python train.py --hidden_size=320 --num_key_value_heads=5 --head_dim=64 --rope_theta=10000.0 --qk_norm=false --tie_word_embeddings=false --init_std_up=0.0412 --beta1=0.95 --lr_head=0.00411 --max_grad_norm=0.5 --schedule="wsd" --max_seq_len=256 --doc_mask=true --max_steps=13712
MLP neurons of a small language model. Each row is named by its layer, matrix (gate and up: input weights; down: output weights) and neuron, and shows model dimensions 80-207. Each number is 200 + 20 x the weight over its row's rms, rounded and kept within 0 to 999. A neuron's up and down rows have the sign that makes its largest values positive.
Before each neuron's rows, "fires on" lists the tokens most often at its 100 highest values on Wikipedia text that the model never trained on.

fires on: " St", "R", ".", "St", " Saint", " st"
L7.gate718,222,203,192,200,225,234,175,203,214,193,170,179,190,244,221,226,184,192,168,204,226,195,191,207,199,205,195,199,224,185,242,216,181,196,212,218,218,226,201,218,187,208,213,186,212,194,213,200,184,202,187,183,171,233,228,194,216,190,175,201,210,204,222,186,224,208,160,188,149,188,175,185,142,241,177,165,180,179,186,162,189,230,194,218,192,220,211,209,204,229,200,181,205,189,154,171,199,190,186,200,191,203,182,183,188,140,228,198,200,212,204,202,209,208,203,222,199,220,198,205,221,189,147,204,169,193,218,187
L7.up718,203,176,186,206,179,198,236,197,206,216,154,192,195,230,181,215,220,169,188,198,202,177,197,222,203,185,208,211,238,177,177,211,188,161,194,182,208,193,198,194,196,244,239,229,192,196,207,222,175,230,180,215,166,167,220,219,208,228,202,220,200,222,198,162,198,227,170,225,194,265,218,213,213,194,204,208,185,220,200,211,217,224,198,194,221,209,209,212,217,189,185,190,197,194,192,198,186,177,232,192,209,203,164,178,160,173,206,210,190,190,200,158,200,193,201,212,195,198,205,208,204,216,166,227,213,196,203,185
L7.down718,200,193,225,205,226,215,183,194,199,221,178,194,226,213,221,187,185,186,204,208,194,227,222,229,199,201,238,178,223,171,193,221,221,185,196,213,194,213,191,175,228,209,214,174,217,189,180,218,213,189,176,204,190,267,203,226,249,206,172,208,195,210,234,167,190,184,185,221,227,197,160,213,167,184,213,183,185,206,184,196,223,213,186,183,209,204,176,234,198,212,185,205,179,205,186,186,229,197,205,192,201,232,195,170,228,186,250,211,202,224,205,170,213,230,180,203,211,246,193,214,191,218,181,221,195,190,215,210

fires on: " and", ".", " to", " by", " with", " of"
L6.gate703,194,180,182,181,206,170,201,182,203,195,222,250,173,184,166,174,201,189,195,222,210,208,234,203,201,220,164,220,221,189,173,214,227,175,217,246,234,190,184,185,208,182,205,191,226,210,164,175,194,175,181,221,194,207,224,189,206,208,199,183,171,156,189,210,197,198,211,170,169,167,213,191,195,231,189,195,205,202,213,197,179,226,218,212,189,198,237,240,173,200,214,170,187,165,204,229,226,189,196,207,166,194,174,213,211,173,181,162,126,233,202,192,196,175,209,200,223,198,204,224,208,184,222,203,207,186,163,197
L6.up703,229,213,176,208,191,208,205,198,186,188,207,219,165,173,240,226,217,212,170,223,214,182,208,232,184,188,184,202,212,211,179,202,233,200,173,197,180,198,201,196,193,211,212,201,172,211,215,204,241,233,204,176,207,213,186,177,200,202,206,172,167,215,202,177,217,182,233,211,182,183,180,168,194,194,224,190,171,163,177,210,214,210,214,203,181,198,211,203,246,217,208,239,251,207,243,202,235,186,192,203,215,198,241,158,207,197,219,203,197,196,193,200,219,213,178,188,213,204,198,196,191,203,194,194,163,203,182,203
L6.down703,194,143,218,213,211,224,213,196,200,202,227,179,219,228,206,192,219,207,202,202,225,176,200,165,221,203,185,210,216,204,202,211,236,185,153,172,212,186,211,171,208,220,198,169,158,186,197,189,216,171,189,195,238,204,176,198,200,168,176,246,221,172,187,183,172,209,205,206,228,212,241,211,187,172,220,192,220,179,204,190,187,199,202,222,234,219,164,215,221,194,207,146,284,192,193,204,200,227,194,200,191,218,205,249,202,220,186,208,205,204,207,208,221,194,216,187,201,233,188,205,219,166,180,172,186,212,199,189

fires on: ",", " (", ",\"", " –", " -"
L3.gate435,189,220,198,211,183,210,240,167,198,183,195,206,213,208,196,217,208,197,178,202,218,219,165,195,185,203,193,176,220,203,199,166,196,212,220,207,199,202,204,206,201,199,191,169,198,210,203,225,196,230,208,169,226,183,216,184,215,167,177,153,197,158,216,189,191,222,197,214,196,176,173,177,175,186,226,199,244,223,156,201,209,177,190,178,174,194,222,169,199,184,242,221,189,172,247,192,194,160,193,154,169,179,218,192,220,191,182,208,195,203,181,216,171,147,231,225,225,191,188,203,235,229,200,209,232,220,200,231
L3.up435,185,181,179,213,177,147,232,200,179,229,207,206,166,206,169,194,214,210,156,199,204,231,190,207,169,190,200,213,187,186,159,210,166,176,185,186,205,193,188,175,200,204,191,196,213,205,205,168,193,227,227,166,211,182,185,217,204,233,174,170,161,165,209,213,223,195,180,230,212,153,174,177,208,173,223,206,176,185,212,240,176,180,218,175,211,196,213,220,184,180,220,208,213,193,208,179,168,208,160,176,176,190,196,209,175,184,204,211,220,191,176,219,176,216,204,208,162,160,163,217,172,195,219,201,196,190,201,198
L3.down435,190,190,211,193,198,245,168,206,249,231,188,190,213,195,183,178,219,225,186,204,172,238,191,195,167,199,210,195,194,154,180,194,207,176,193,189,189,234,194,190,170,208,206,185,222,148,193,183,197,191,203,180,170,175,192,189,196,225,221,228,198,241,197,173,183,199,185,190,228,198,199,211,234,214,189,214,192,159,216,203,192,209,201,218,223,198,206,169,186,229,185,193,155,173,179,176,202,211,211,214,233,202,195,184,196,205,170,187,211,210,236,193,228,198,175,167,195,181,203,225,152,152,206,208,199,164,206,200

fires on: ",", "),", "\",", ",\""
L7.gate194,232,200,212,206,220,198,219,191,235,204,174,195,192,191,178,214,196,214,174,205,222,215,199,203,234,184,220,184,196,196,205,211,221,162,197,200,208,214,172,180,186,193,197,190,201,237,189,177,196,227,188,195,187,202,209,233,225,156,191,212,193,207,187,179,215,205,191,189,225,182,205,210,202,208,216,196,226,178,216,197,231,177,205,222,212,202,214,201,203,210,226,191,174,193,171,193,224,161,190,168,174,219,203,166,184,193,224,222,182,197,184,185,190,183,182,208,211,165,213,218,211,180,189,170,171,236,216,221
L7.up194,195,226,173,191,178,200,202,194,214,196,187,229,171,187,157,163,203,220,178,198,193,248,185,190,190,238,196,198,184,168,194,195,207,224,211,211,178,213,212,201,220,229,214,226,243,197,188,170,218,192,214,212,196,210,198,228,218,210,216,195,200,248,192,164,218,183,197,225,207,207,193,190,276,201,189,188,192,171,218,219,177,248,221,159,195,170,215,191,190,175,200,195,253,158,187,210,197,180,167,169,214,188,211,201,203,178,232,210,186,202,226,211,192,189,197,252,212,206,205,175,233,197,200,162,204,208,235,200
L7.down194,173,226,199,196,230,224,195,229,221,219,218,210,213,200,179,191,208,251,191,194,184,205,205,190,184,206,182,186,194,221,206,169,186,218,195,167,206,200,216,194,206,218,177,231,213,203,185,181,230,187,195,197,191,206,191,222,172,238,176,211,208,207,204,214,216,209,183,202,196,189,234,209,224,207,199,212,198,200,182,224,174,189,210,201,207,187,203,194,218,204,202,206,229,186,216,202,200,216,208,224,204,205,200,171,196,197,199,190,176,203,212,232,219,201,195,191,205,217,215,219,197,198,219,198,139,214,207,219

fires on: ".", "enia", "us", "ium", "ia", "a"
L7.gate588,198,211,166,209,151,171,244,181,197,211,185,182,163,218,157,226,177,200,153,211,187,191,202,192,185,221,241,182,167,185,187,175,201,162,232,198,194,177,186,215,194,231,199,206,184,194,175,191,224,197,218,203,220,195,182,200,206,211,227,198,233,218,188,165,184,194,201,204,222,195,226,189,200,168,209,177,213,192,231,187,188,199,192,235,183,194,217,213,180,230,183,218,202,182,213,172,142,175,190,217,198,211,213,210,179,223,220,200,180,198,161,223,222,175,243,187,174,221,212,226,170,175,198,211,229,210,199,200
L7.up588,190,200,202,208,194,209,224,210,196,214,207,179,210,200,179,216,198,196,171,167,222,175,177,189,218,216,227,192,195,175,198,171,179,184,200,202,201,178,156,219,212,208,201,218,180,234,191,214,213,205,188,150,206,202,197,156,189,175,182,203,196,184,176,172,209,225,199,240,181,199,215,213,165,156,202,157,221,217,209,230,184,204,253,209,197,220,196,177,198,181,201,203,171,190,197,232,166,204,193,200,207,187,156,202,203,201,257,190,181,222,215,159,206,213,200,206,211,247,207,191,218,200,197,210,202,225,212,217
L7.down588,195,205,197,174,209,189,218,214,189,200,208,203,231,212,198,249,209,200,159,194,204,186,170,202,185,180,208,208,192,162,205,184,192,203,202,225,213,217,200,201,166,197,182,219,226,221,212,204,199,222,226,165,189,191,186,223,185,185,229,183,208,236,214,172,198,187,196,173,211,242,224,200,231,200,205,202,193,189,174,209,166,206,208,215,184,205,198,187,200,167,185,194,169,182,212,187,190,217,224,225,201,185,201,221,227,191,193,209,187,152,185,201,238,197,214,208,184,180,194,182,206,216,195,231,222,219,205,204

fires on: ".", ".\n\n", ":", "an"
L3.gate595,224,178,212,198,196,182,211,215,202,222,231,229,186,191,196,191,205,154,200,198,195,181,196,182,188,231,171,176,172,230,216,161,195,189,193,181,210,180,231,210,186,211,185,181,220,187,176,213,239,225,190,190,214,192,230,219,204,206,205,188,195,155,227,195,193,161,208,214,210,197,200,229,199,191,190,190,189,204,217,180,221,216,195,180,205,202,230,197,202,240,205,209,192,206,209,219,235,226,174,221,200,200,229,194,213,211,188,201,187,194,211,185,209,221,230,194,205,193,193,238,187,185,191,198,189,208,183,195
L3.up595,221,187,205,214,176,176,199,196,214,222,194,192,186,203,217,174,214,176,202,209,219,144,236,209,157,197,230,177,189,190,186,181,229,177,185,181,200,200,217,226,174,189,205,211,201,218,166,177,209,203,188,154,211,191,195,213,234,182,231,183,193,176,152,191,191,186,194,163,206,219,160,207,176,197,179,194,211,166,220,216,173,199,187,171,196,194,207,181,226,219,200,199,212,201,196,186,221,195,197,229,200,193,193,179,249,224,210,197,229,200,170,174,200,161,197,194,157,188,191,215,212,198,181,212,211,178,197,193
L3.down595,175,214,224,193,168,206,155,190,234,204,228,205,186,204,210,196,213,256,217,213,189,226,192,195,213,185,196,185,196,176,206,202,189,209,236,226,201,218,181,199,227,186,204,231,186,199,194,195,153,165,199,219,192,208,159,217,223,229,189,206,187,247,175,197,201,226,175,246,200,226,204,228,206,241,193,182,179,216,184,175,224,168,210,218,187,202,155,221,209,172,206,189,281,190,164,183,173,209,199,196,218,202,186,188,156,199,204,208,209,198,212,219,210,164,184,188,208,200,180,192,207,195,205,189,193,179,229,225

fires on: ",", " ("
L7.gate363,204,221,179,180,201,190,197,192,228,223,206,212,199,208,195,212,161,213,196,226,200,200,189,188,169,221,234,162,178,200,230,182,213,197,207,189,223,229,177,196,172,188,189,225,182,242,237,213,187,198,198,172,174,203,205,227,215,184,229,223,205,245,212,190,182,205,194,197,234,212,188,208,198,220,236,209,195,201,182,188,162,181,202,222,178,179,221,202,188,224,228,201,188,173,197,188,221,189,205,146,195,202,206,191,233,208,182,218,198,218,201,209,191,202,188,180,188,188,186,210,218,204,210,224,214,187,203,235
L7.up363,182,184,189,165,199,213,199,198,201,254,198,204,204,219,190,205,202,197,164,222,204,208,177,220,186,201,201,215,214,174,219,207,188,153,158,212,209,210,172,210,201,210,205,219,215,210,190,204,205,225,212,191,159,203,206,220,184,210,232,201,230,197,196,227,165,210,178,176,236,216,222,199,178,192,220,214,217,185,170,225,165,152,192,202,207,212,195,175,185,199,200,190,197,149,237,222,170,173,191,174,215,182,202,185,197,216,157,196,179,222,221,199,189,207,192,212,184,170,172,169,216,197,175,179,190,202,197,182
L7.down363,181,205,190,195,188,218,217,230,208,204,199,184,216,211,192,192,207,254,206,230,189,229,192,174,195,219,197,174,180,175,191,188,189,190,196,195,198,198,227,209,206,228,167,245,195,171,180,192,195,211,218,194,213,222,201,237,201,185,206,211,165,238,202,198,180,179,199,190,184,198,182,176,217,205,211,213,227,196,219,202,246,214,224,198,221,187,185,188,185,226,216,186,162,202,209,210,215,188,179,211,159,218,173,192,195,208,221,184,181,190,222,214,194,203,210,211,214,215,195,199,191,216,202,225,186,188,200,204

fires on: " the", "'s", " finished", " its", " and"
L7.gate49,157,209,196,162,204,190,242,168,243,207,185,204,201,224,217,185,218,216,241,187,166,251,234,211,210,226,176,204,195,197,173,212,192,172,202,185,178,221,173,197,197,178,197,194,212,197,207,225,208,192,165,218,174,210,206,199,224,192,193,176,221,202,193,181,183,223,198,175,165,225,256,149,205,218,204,197,181,216,190,191,200,221,196,220,169,195,185,180,184,199,211,210,203,230,177,163,216,183,191,185,182,192,187,190,206,221,194,189,181,179,152,228,165,237,180,193,163,208,198,201,203,194,210,193,231,228,189,209
L7.up49,155,212,238,176,218,170,171,196,208,205,197,158,211,234,186,182,199,223,222,219,208,214,214,197,182,230,177,186,179,191,215,197,208,203,252,174,200,191,210,222,201,193,199,199,185,208,203,168,200,181,189,199,189,185,224,230,204,210,204,156,237,193,184,199,182,211,216,188,176,233,210,209,191,211,210,211,192,203,182,194,174,213,220,242,175,225,164,229,184,183,210,163,191,208,219,174,216,231,193,193,196,208,193,229,213,217,204,192,199,187,203,221,242,206,231,173,213,209,194,212,180,193,223,179,176,219,215,250
L7.down49,204,202,219,172,212,186,208,228,196,214,181,195,198,186,197,211,219,238,194,219,197,206,212,196,214,166,132,199,223,217,189,181,198,182,194,222,221,178,202,171,204,193,178,176,181,198,181,188,211,177,215,198,192,198,190,182,208,240,233,205,208,234,194,191,190,183,176,206,200,202,209,191,198,209,233,219,203,224,190,181,181,174,194,200,219,205,153,212,183,183,159,216,263,211,188,228,196,208,172,190,204,225,186,191,209,195,194,220,203,209,174,203,190,215,205,179,178,212,159,194,202,185,236,188,223,202,209,211

fires on: " |"
L3.gate657,202,225,209,211,168,176,201,182,209,174,204,206,181,205,207,223,182,184,251,209,238,229,205,205,244,194,227,187,209,197,184,214,216,200,175,202,182,170,209,182,229,195,223,204,201,196,168,202,243,233,196,166,173,209,216,177,170,228,223,203,232,183,221,188,199,175,170,198,190,214,178,203,203,217,208,194,205,210,210,209,215,202,208,208,191,217,201,208,207,248,218,215,170,196,185,209,229,183,215,214,214,202,219,171,182,222,228,209,187,206,209,189,184,208,191,223,191,213,150,181,225,191,187,193,179,198,205,218
L3.up657,194,185,174,208,186,194,192,203,216,195,218,197,198,205,196,171,214,227,216,199,192,219,179,213,215,173,215,199,166,222,208,204,212,193,213,218,197,194,214,184,233,191,193,226,194,225,189,202,220,230,189,213,217,189,197,158,193,210,229,188,203,216,195,218,192,200,216,204,199,205,181,204,189,197,170,210,185,226,210,203,251,218,174,205,216,207,182,223,208,172,197,203,218,174,193,190,219,219,201,202,222,223,187,193,222,239,206,186,191,242,147,215,202,193,222,215,244,174,167,185,214,175,185,199,224,221,186,184
L3.down657,193,218,224,203,209,204,208,208,184,192,220,199,234,218,227,191,214,183,234,223,222,227,191,192,237,222,210,206,221,195,172,211,182,189,161,211,178,179,192,203,174,190,193,177,201,176,190,233,208,233,214,209,199,234,174,179,193,179,194,230,204,223,177,170,190,198,186,180,198,187,192,190,196,208,191,173,234,201,198,185,179,214,213,165,216,204,211,186,218,233,219,215,286,211,201,173,217,200,208,213,176,182,207,188,184,219,182,208,201,189,213,210,189,189,175,182,190,193,207,176,228,216,211,208,197,180,214,189

fires on: " and", " &"
L6.gate657,221,204,222,169,205,197,231,163,212,140,235,177,203,170,208,199,207,192,217,214,196,198,196,199,216,188,203,210,193,172,213,201,195,192,227,196,205,185,184,202,194,191,198,195,187,176,225,225,223,220,217,196,198,217,229,193,243,173,181,159,196,184,239,201,158,196,221,195,197,199,223,179,211,195,186,169,219,198,206,202,186,187,230,214,164,213,198,204,195,190,193,209,230,212,193,216,200,191,198,183,198,218,182,225,215,197,159,174,173,195,193,222,165,235,195,217,208,183,204,209,191,176,175,207,201,203,173,210
L6.up657,215,212,245,178,189,179,204,185,217,201,182,222,196,208,197,188,232,201,221,213,153,143,180,170,226,218,177,211,198,214,199,196,189,183,184,157,226,215,185,226,209,183,186,194,209,182,194,180,180,199,176,216,203,226,156,226,207,189,218,161,203,174,165,192,176,192,233,191,216,215,205,159,185,177,190,188,151,211,196,185,199,181,180,197,210,218,221,214,238,207,239,200,188,191,226,204,203,226,175,200,196,226,188,167,210,208,205,190,206,184,234,222,197,222,192,192,218,154,195,193,180,192,162,194,191,247,187,200
L6.down657,187,209,222,203,217,157,222,195,169,219,209,159,216,188,179,228,214,223,178,205,198,197,217,162,187,186,174,219,203,191,181,193,193,188,193,217,209,200,218,193,203,207,210,205,199,166,175,171,183,167,164,204,247,192,192,206,209,183,218,195,211,207,171,170,202,201,170,210,218,214,211,203,178,210,199,256,200,197,262,203,193,209,235,216,210,198,184,182,203,204,193,210,205,182,195,168,226,219,210,208,192,211,194,183,163,216,191,197,202,223,206,179,226,211,239,204,196,188,196,195,194,196,223,187,212,178,204,212

fires on: " ", " In", "-"
L6.gate683,172,210,203,180,181,185,206,216,222,193,184,188,202,201,231,196,171,228,196,168,193,222,196,228,174,156,226,225,211,197,173,207,213,207,205,178,189,178,187,222,178,211,210,191,201,226,213,235,219,188,216,204,219,168,202,189,154,205,203,208,198,220,184,208,223,205,173,183,235,217,222,175,228,206,201,182,194,177,178,212,214,217,192,207,174,199,214,186,199,231,221,173,209,217,209,148,232,193,177,169,216,219,219,206,195,233,202,240,182,202,179,200,234,215,203,188,178,190,213,174,198,190,214,201,211,182,175,192
L6.up683,221,159,216,196,223,210,192,204,187,176,215,183,184,204,215,200,169,196,191,207,219,218,194,236,207,245,203,218,207,202,204,225,229,232,161,191,199,212,184,206,198,175,204,177,180,240,228,193,206,184,203,217,201,204,217,184,191,242,195,168,174,195,194,179,197,181,212,232,197,190,213,214,224,219,247,205,205,218,164,218,169,216,175,214,222,179,205,188,204,183,211,208,247,222,267,224,152,185,209,223,238,180,190,242,217,189,239,219,181,191,187,162,190,183,201,202,199,213,203,188,167,206,173,223,172,216,240,171
L6.down683,199,201,202,205,188,222,226,171,195,169,188,188,200,158,204,230,186,194,191,188,203,200,215,189,181,223,219,240,196,175,176,228,244,222,208,193,224,200,213,219,209,209,189,197,215,215,187,199,190,211,209,222,192,214,191,164,197,184,215,201,159,171,222,186,206,171,245,202,163,180,232,217,197,199,223,219,209,171,165,211,220,185,163,194,170,221,205,189,212,221,237,221,269,204,229,185,183,198,205,233,251,177,200,197,176,184,189,188,217,197,183,207,191,229,218,177,195,207,214,217,191,188,211,177,183,229,187,174

fires on: " W", " R", " M", " J", " in"
L6.gate157,194,220,218,174,185,231,199,247,162,167,224,177,192,232,217,200,208,188,210,233,221,254,212,180,194,257,237,192,234,198,177,188,207,217,209,202,212,180,191,185,221,195,208,193,175,205,210,203,192,199,211,227,214,202,212,177,168,205,191,185,175,187,198,215,209,153,205,177,164,201,179,167,198,194,189,180,212,168,213,220,216,192,218,199,177,220,217,189,185,198,199,190,165,218,223,203,200,186,208,244,197,195,208,205,222,173,197,170,154,197,172,211,198,179,196,210,208,200,174,216,223,193,162,215,236,207,187,213
L6.up157,156,252,208,214,202,202,179,175,226,212,219,175,194,164,186,199,175,217,211,172,210,196,181,195,173,221,173,186,208,155,200,209,187,200,183,168,159,157,194,233,195,174,202,186,238,230,210,209,210,153,207,213,191,177,222,168,196,182,238,215,222,190,164,179,174,198,224,222,193,212,169,225,187,210,224,206,175,215,215,167,142,186,213,153,215,223,220,190,212,181,205,212,219,174,193,209,219,171,180,213,187,217,178,185,202,187,191,203,190,207,215,199,197,230,183,227,191,218,201,204,191,221,209,189,201,209,226,219
L6.down157,189,187,233,183,188,191,186,211,221,190,190,233,194,190,197,205,188,196,217,210,212,177,194,208,212,192,183,215,219,210,179,202,235,206,259,205,195,196,238,217,206,189,160,180,186,203,213,184,208,169,226,191,214,188,179,216,235,195,181,189,170,161,197,199,195,212,223,215,197,199,191,226,204,178,165,218,196,199,207,176,168,171,194,175,208,171,183,186,214,218,168,201,232,201,213,186,212,181,200,192,202,230,170,185,193,202,213,202,182,201,201,190,196,221,244,196,181,190,238,197,198,184,208,185,237,215,161,226

fires on: " the", "The", "n", "–", "ent", "'s"
L3.gate467,204,227,207,208,161,186,211,227,184,195,193,197,216,187,182,217,235,216,229,225,211,185,207,169,224,230,161,215,211,215,212,181,200,203,219,183,205,185,221,178,230,260,177,221,228,177,196,219,203,221,175,182,218,198,202,186,202,172,201,193,184,181,225,209,193,215,208,152,192,209,225,189,232,176,182,244,158,236,227,235,195,196,214,176,232,188,239,214,198,184,186,192,212,197,206,218,183,213,186,207,172,238,218,215,179,199,215,197,184,170,215,209,235,200,195,163,194,195,189,214,204,185,189,181,216,182,217,225
L3.up467,184,190,190,190,196,156,209,230,174,179,177,194,169,198,181,195,182,191,208,195,181,202,230,205,198,204,207,190,152,209,202,184,202,188,214,173,223,243,219,187,191,191,219,193,201,242,211,186,211,188,192,239,205,239,178,205,221,196,224,205,195,180,195,163,193,171,198,225,231,204,234,221,202,198,218,207,143,203,163,229,213,220,204,176,219,158,192,211,186,210,206,221,175,197,197,187,178,220,197,165,178,231,208,222,201,171,226,190,192,197,192,196,159,223,199,169,187,184,215,247,169,242,176,184,221,203,161,177
L3.down467,200,209,216,168,220,220,176,180,218,198,217,208,214,253,237,195,200,192,215,176,221,247,198,225,218,242,236,188,209,200,193,236,205,194,181,216,191,181,167,194,174,179,173,191,193,207,223,190,215,209,231,184,172,207,200,225,225,233,193,200,196,200,188,213,198,221,184,203,196,202,213,235,186,204,190,202,186,204,198,187,208,186,217,200,200,204,186,197,172,200,201,206,140,207,195,211,218,162,196,203,192,194,205,202,175,241,190,205,199,218,230,197,184,193,188,204,190,163,227,199,197,222,167,215,193,199,186,180

fires on: " K", " D", "10", " P", " ", "-"
L7.gate11,239,177,172,203,196,226,185,202,193,204,204,188,184,188,209,231,198,207,172,174,212,199,195,195,208,176,186,215,205,177,168,173,188,193,180,214,160,221,216,202,178,180,211,203,186,225,211,215,214,225,230,201,207,199,186,196,220,216,257,180,217,188,202,219,196,189,178,194,183,208,167,179,212,177,213,219,185,198,181,204,212,209,216,208,199,203,216,220,230,206,182,180,255,192,221,199,203,145,177,233,191,220,194,184,233,186,192,232,189,219,189,214,213,174,176,200,213,174,218,203,152,219,188,207,204,183,185,171
L7.up11,188,194,216,193,222,190,178,185,204,188,208,208,232,195,159,207,198,210,222,196,193,186,180,218,194,207,214,201,183,186,158,197,212,213,199,204,204,183,170,186,235,162,163,214,175,204,236,207,180,214,175,203,214,184,194,227,170,241,195,183,221,171,195,222,229,201,213,203,167,201,178,202,205,223,205,191,213,206,209,222,218,182,215,206,180,192,171,201,237,190,206,206,221,208,199,218,197,183,221,209,234,202,221,208,175,173,179,205,166,227,205,203,200,173,189,159,212,204,188,217,189,173,169,208,200,163,199,166
L7.down11,199,180,185,186,199,197,219,216,200,210,178,158,220,191,195,255,205,195,176,188,189,190,215,188,201,188,222,213,179,195,195,188,207,230,217,224,216,220,217,212,198,191,187,199,179,195,198,171,200,148,209,205,205,212,200,208,204,161,196,182,202,193,216,156,204,175,224,215,221,226,183,180,207,214,206,206,220,183,174,230,195,195,185,185,216,207,189,196,216,161,217,202,231,228,185,204,198,206,171,214,198,218,215,195,179,173,228,217,219,198,195,222,174,188,190,204,196,209,183,218,188,224,192,208,197,162,191,192

fires on: ".", " Pos", "/km"
L6.gate192,184,189,214,176,183,202,256,167,201,217,222,184,203,188,184,220,250,188,190,176,187,207,174,196,219,215,177,191,196,219,215,179,217,172,193,204,184,210,179,232,224,215,193,171,203,205,187,191,173,221,178,193,196,191,207,190,195,182,187,185,227,175,185,194,183,213,181,206,176,211,220,193,188,217,215,187,217,213,202,179,225,212,249,213,226,206,184,176,218,198,214,207,144,179,203,201,199,204,216,214,227,202,191,190,212,211,215,210,160,204,218,212,178,178,223,191,203,202,203,179,205,194,188,219,184,188,204,211
L6.up192,215,148,188,208,155,203,214,182,184,193,182,221,213,208,215,204,205,209,197,160,227,219,205,209,205,152,193,220,222,184,182,156,184,189,217,205,198,194,199,207,222,219,220,234,189,203,192,200,181,227,204,207,168,184,216,201,200,189,184,193,220,180,234,175,224,203,186,209,204,181,249,219,166,208,211,137,200,229,199,231,198,215,194,182,208,218,218,232,204,248,200,185,198,181,195,223,181,216,224,231,202,172,174,224,179,168,207,234,202,180,235,189,186,188,210,219,209,204,198,214,225,204,205,222,206,207,198,193
L6.down192,213,236,205,214,190,173,195,176,211,225,228,203,203,214,210,202,231,177,203,178,187,174,192,208,189,193,206,216,216,173,227,169,213,195,178,211,213,223,204,219,229,237,214,220,194,221,186,209,218,203,178,213,187,191,201,214,250,195,202,204,205,157,239,203,211,218,196,182,184,193,203,175,192,179,197,158,237,194,184,217,202,208,177,212,235,211,227,217,195,212,190,166,201,173,206,221,220,233,219,195,164,218,216,210,176,174,190,181,164,159,170,172,211,229,193,213,210,192,205,191,178,225,165,214,210,186,193,168

fires on: ".", " (", ":", " de", "-"
L7.gate767,207,191,188,195,156,180,192,192,187,200,228,194,227,203,189,207,179,185,215,218,208,254,193,199,174,225,185,188,174,226,159,189,212,173,218,253,203,205,177,197,204,194,188,132,208,189,205,215,177,226,180,198,196,204,194,218,190,198,180,176,206,181,173,211,160,202,201,214,188,201,174,219,191,201,186,206,216,168,219,197,204,163,222,157,203,211,203,173,218,215,225,230,190,205,162,216,229,191,188,222,197,209,181,176,212,196,181,200,180,202,164,192,217,183,235,223,190,186,182,178,218,208,186,185,205,176,196,198
L7.up767,196,241,179,171,192,219,221,197,206,213,187,189,199,150,154,158,237,187,196,179,197,210,209,197,190,194,217,211,203,198,195,229,220,182,187,196,232,198,168,239,232,231,223,257,200,191,216,173,202,208,200,184,213,194,167,249,192,195,208,231,213,187,202,206,195,200,213,172,204,177,192,173,162,197,200,159,205,188,215,219,168,220,209,175,223,197,191,207,199,222,185,212,204,201,228,206,167,206,189,165,200,191,188,223,186,220,220,234,203,244,191,213,150,211,204,179,173,202,162,193,193,238,189,212,176,187,193,199
L7.down767,229,167,197,207,214,207,204,195,171,187,211,183,186,202,233,193,206,235,191,191,199,216,204,181,185,200,191,205,178,184,179,191,186,188,172,213,237,200,190,172,188,175,176,176,201,160,186,247,187,205,229,215,187,210,208,182,215,164,195,173,185,220,209,245,194,231,202,192,210,205,190,186,195,196,198,210,217,208,202,182,190,191,182,183,210,171,210,232,199,186,211,208,245,198,178,252,200,203,236,203,178,201,228,185,211,203,172,202,203,198,193,206,190,197,184,185,180,196,184,196,201,181,218,173,193,201,211,186

fires on: " is", " was", ".", " as", " are", "a"
L6.gate265,193,213,163,211,240,205,191,155,185,209,221,194,182,191,190,212,202,202,193,201,199,219,194,190,211,218,195,205,221,173,198,187,197,195,196,213,214,196,205,189,207,193,199,177,183,250,217,200,198,189,195,176,204,202,219,232,166,224,170,182,201,216,184,155,196,198,208,221,185,140,214,209,221,225,209,184,191,197,218,191,213,199,237,195,233,259,216,169,204,189,192,212,211,181,197,213,195,200,192,196,202,233,197,211,215,228,236,164,207,171,204,182,219,217,214,225,241,202,197,216,194,155,169,244,213,188,220,199
L6.up265,176,194,169,195,193,213,220,213,216,189,174,189,195,184,217,219,198,213,172,203,210,192,186,181,182,177,195,184,191,176,211,197,221,202,190,138,242,144,217,202,225,157,198,221,193,188,163,194,193,201,224,198,224,201,166,200,202,186,182,191,194,211,228,200,189,177,207,207,233,193,181,169,194,214,230,206,213,173,218,229,238,211,193,205,192,197,212,225,214,215,184,181,260,225,199,222,189,181,217,236,212,200,194,225,196,217,198,188,200,184,204,187,225,184,215,209,194,223,209,235,198,200,225,167,211,212,234,194
L6.down265,212,201,229,197,188,229,207,194,207,237,164,201,171,192,189,209,220,190,183,177,189,209,205,150,227,222,218,212,192,186,228,173,223,221,192,160,240,182,191,212,183,200,218,196,180,192,204,172,202,192,190,212,207,178,202,222,207,192,200,167,205,200,212,154,205,240,195,173,225,182,211,211,180,180,163,206,193,209,181,169,155,209,194,211,200,175,189,208,167,212,214,162,212,181,225,171,205,230,158,183,185,213,200,191,191,207,208,213,170,211,196,203,205,196,199,158,186,211,223,183,180,189,220,210,203,229,219,198